Part of a small language model's weights.
Size: width 384, vocabulary 8192.
Architecture: LayerNorm before each block, learned positions, tied embeddings, capped logits.
Training: a variant of Adam for these matrices, 8165 steps.
MLP neurons of a small language model. Each row is named by its layer, matrix (down: output weights) and neuron, and shows model dimensions 32-127. Each number is 128 + 32 x the weight over its row's rms, rounded and kept within 0 to 255. Numbers have three digits each.
A block is one neuron, or neurons of one layer that tend to fire together. After each block is what it responds to, as a language model described it from the Wikipedia text at the highest values.

L6.down302:152099112066095105148122062116169144146087143116169162176162162217098150135162146196123128123140165085180104105150125107143147148127147128123072120152171157099122094111122128158124092163165163153130069167089146119119127101110140125074128129147123121173088120103079140145157134147120145094
L6.down423:125142142157103153125157147095052118110100161168121134127107121124150133120129183173145121069110126138148160121201164159086165148126138108075152143161131181140111120090128151138107139098123087120145140129086147110163096158098114124143154145116153119174175140166150154068112141139167122102
L6.down1257:167116180136108130057150129143161166110096126142057051177053166088151157114135135153127144094033078131102153090166136170066162143139155115130133109158136148164157186107103103133111124187099111127084187139098139092163182130093131140090089106149120109120111169146108144124095147135160135185
L6.down1417:158093128104119105128111106203122140154126149167146129085134094128104134174161112127174134146078138149123181176167201179126109115090121162122184110114122118145172057143137161131113163085188141081097084119092087132105159157201152126110106099121082169131173093098140125079158138169128166101
Description: Predicate start after subject

L6.down346:109122129066152133120122110105096158126156129091107098119141040105062124100091139095163133204099089164123143119094087160136140077163120135095083087085127115100101132081139144117153124143161139140116156165106110150117127183138143117168111141079118139111137104113133149101155134108147160132
L6.down972:162072139075096164111086145099212109155133135120109146136106181155094106132168183099161122112141136150122131119072098065210096071109137157087165149146072101156149104130137119100127114075132117093104184147096134118092146122146125130201121120101120161076091077100121159130080090152168113111
L6.down1115:130131203084124103151125158199107133144120166127086104090112116130107135168129188079113124142141106117047152113092146202136118048124126157140124212106149190154074143107118135123143102120144134108088110116091127096146085205102095084166127128110099099149114180112112081176148139175113097194
L6.down1247:080089103074171145147096132128151153133143149114150144099133109085158181157109076090119101154141095133146120205094155118150137051093084138124163124124184165104126116162182091125185110122082110062123177142148123098099129152180125125167116078093112208124079067107121115113200137128124105124
Description: Section-break markers

L5.down0:135116136139126107133110103078085083079195132159110134123141121160128146077141074108119133075158064134163189158057066126131095155119162139111140148097146115146134136140112129074098126139135116187157110147105191124118087118093142064098102151122135115128164189093157150107123176094125133148
L5.down28:104052148116143094126139109130152154115147164130092114105125126115096152086141105114139128132129058132159145119172106134130112071182164189146130151186177194131161171151118138143104142137154138055143167091183193159133081139173122113163086155144098094142100177154146133130137057097117108079
L5.down31:153137078084126139137165163081193163112103113086109175130137120115082151126156112143139129147120128101103085162116115157177109152126070128088061176103153085114129127148099149105148079164107169075156189129170190129096162107135101131174116140149144150122118143114126099124155105107172102155
L5.down306:153123138078122083139186123156152128098058166193094134127092141118136142131158129128071132171153183123071111120119164140152125146155128111166099135148109144137127100141165106155105124154178071112126127126146135112123165134183116096118115117144086150103130076119123196148125135083150110131
L5.down318:161160181149133137124140067069173168102136192148173130062150146181117134069167148111139091106090113123162086151175083110147141155133149135090126089150127141138165092105134146144092032151075157087088127141052063075129126093105123096103113145163200079103150194091123103116115085151190107110
L5.down421:118142096115162116147142105143095150093159150117097116115133182119196096070124157146145129082159181119137096127166105157129143143121099170139106138135201148143126111044147121092058106215209136182119156111147167116104119123142128113162123130114112158113138079140161095146183149135097131191
L5.down620:127148097216139156181120104108161115121147136071092128128111116143124184136138101159151145123169161135042167149126124104124084142110151096122000090093125164105185116069149139135151097128127153174118085190151152085105100170166130078089139127136161119151148186121161125099106141145143137113
L5.down735:090128130162152127137129128080103131169142196120092113092156166118102038116179173156141117089111107154169093095128130080182099147147127154125053140131099107142117146145098144134088150128160112041143133160129155149102172142081113089198135085165112125149138129097165110092129076107099106116
L5.down736:093167084133143124148123118083139119156158118088173115103160176084098093127141116162083078095126131132147165137083130111176137116138145088117114124129110076133123168134115141155156168159144088131138066150203114057161119073159138146149103096147109126094156081166138168122126115106106127096
L5.down738:124151139208180145153112188069174121147132137155161145095191143161125120091178155118122106069135151110171114153084119103121083056121140116093153151103128124148165097096145134089136053123104126142084118096107156154072113139120123106091109100118113166129125125069123104165144096117143133094
L5.down912:153187107191179124063140081070164117107111123152108109102141085104150160120112106126122142095179196137136112115155121131150158138123138121105147156110069169120189105081187108159066136181125143162157112160080092064155166125090119105211126124140152146137105171117096154120176091161153148106
L5.down918:108099117080136144117095085161178105229119139171094094132155190176121053116137115170111092101132143098167090172144108129133131132119130177111119085156164108126071096138096123122161048151112147158104082139127107065144109111095121122132134143119128148149087148156103182150149094136174154096
L5.down951:144134107094110106129078155111101139078133132120107140152165198147170163132110138177210183087142132112191133132144169168075146129187140103158116141158113150110135098105096113134133150122099082108096116118179132106105136128160144165105124162120173087146164177145089070104173142175168118177
L5.down976:190131138129144126148107146070132149137165158131144084083160099147106166112153062125119196085112121162131075083171090144074111113139105138094107137141151137131146079131124136125140074132097137108104151138090140129115165150063114095159141112157116091132114111142137154083136132114132112104
L5.down1078:109129135114131124106144150154139115097131120170155136085183119138168108148095169097104122093139209131189137140152154046118085168148116119136156110091084167134147094192165150151173162112141092154116138056103132134108160074092130104146129106142092119130108130148128137118146126168129120109
L5.down1229:093099111098129153061123119133122150108115142139103109130122148167166060125168102113191124115125127134138171150079219112117201145140142185114124093108104125145113130105120094113141208072118175118129143122126138112139118134140136139107112144115161106117128121156110122090108148128087156142
Description: Plot-summary verbs and particles

L7.down997:138120093126134153136071154069063088111110138170161106132163133112060172168185138119147133140148118176115154186119194117130107085183146201110089100106115145130145127171103181113155122137151051065109093092077133112154136135121133084108108222164111100142140118135120072141183109121085139146
Description: Plot-summary predicate words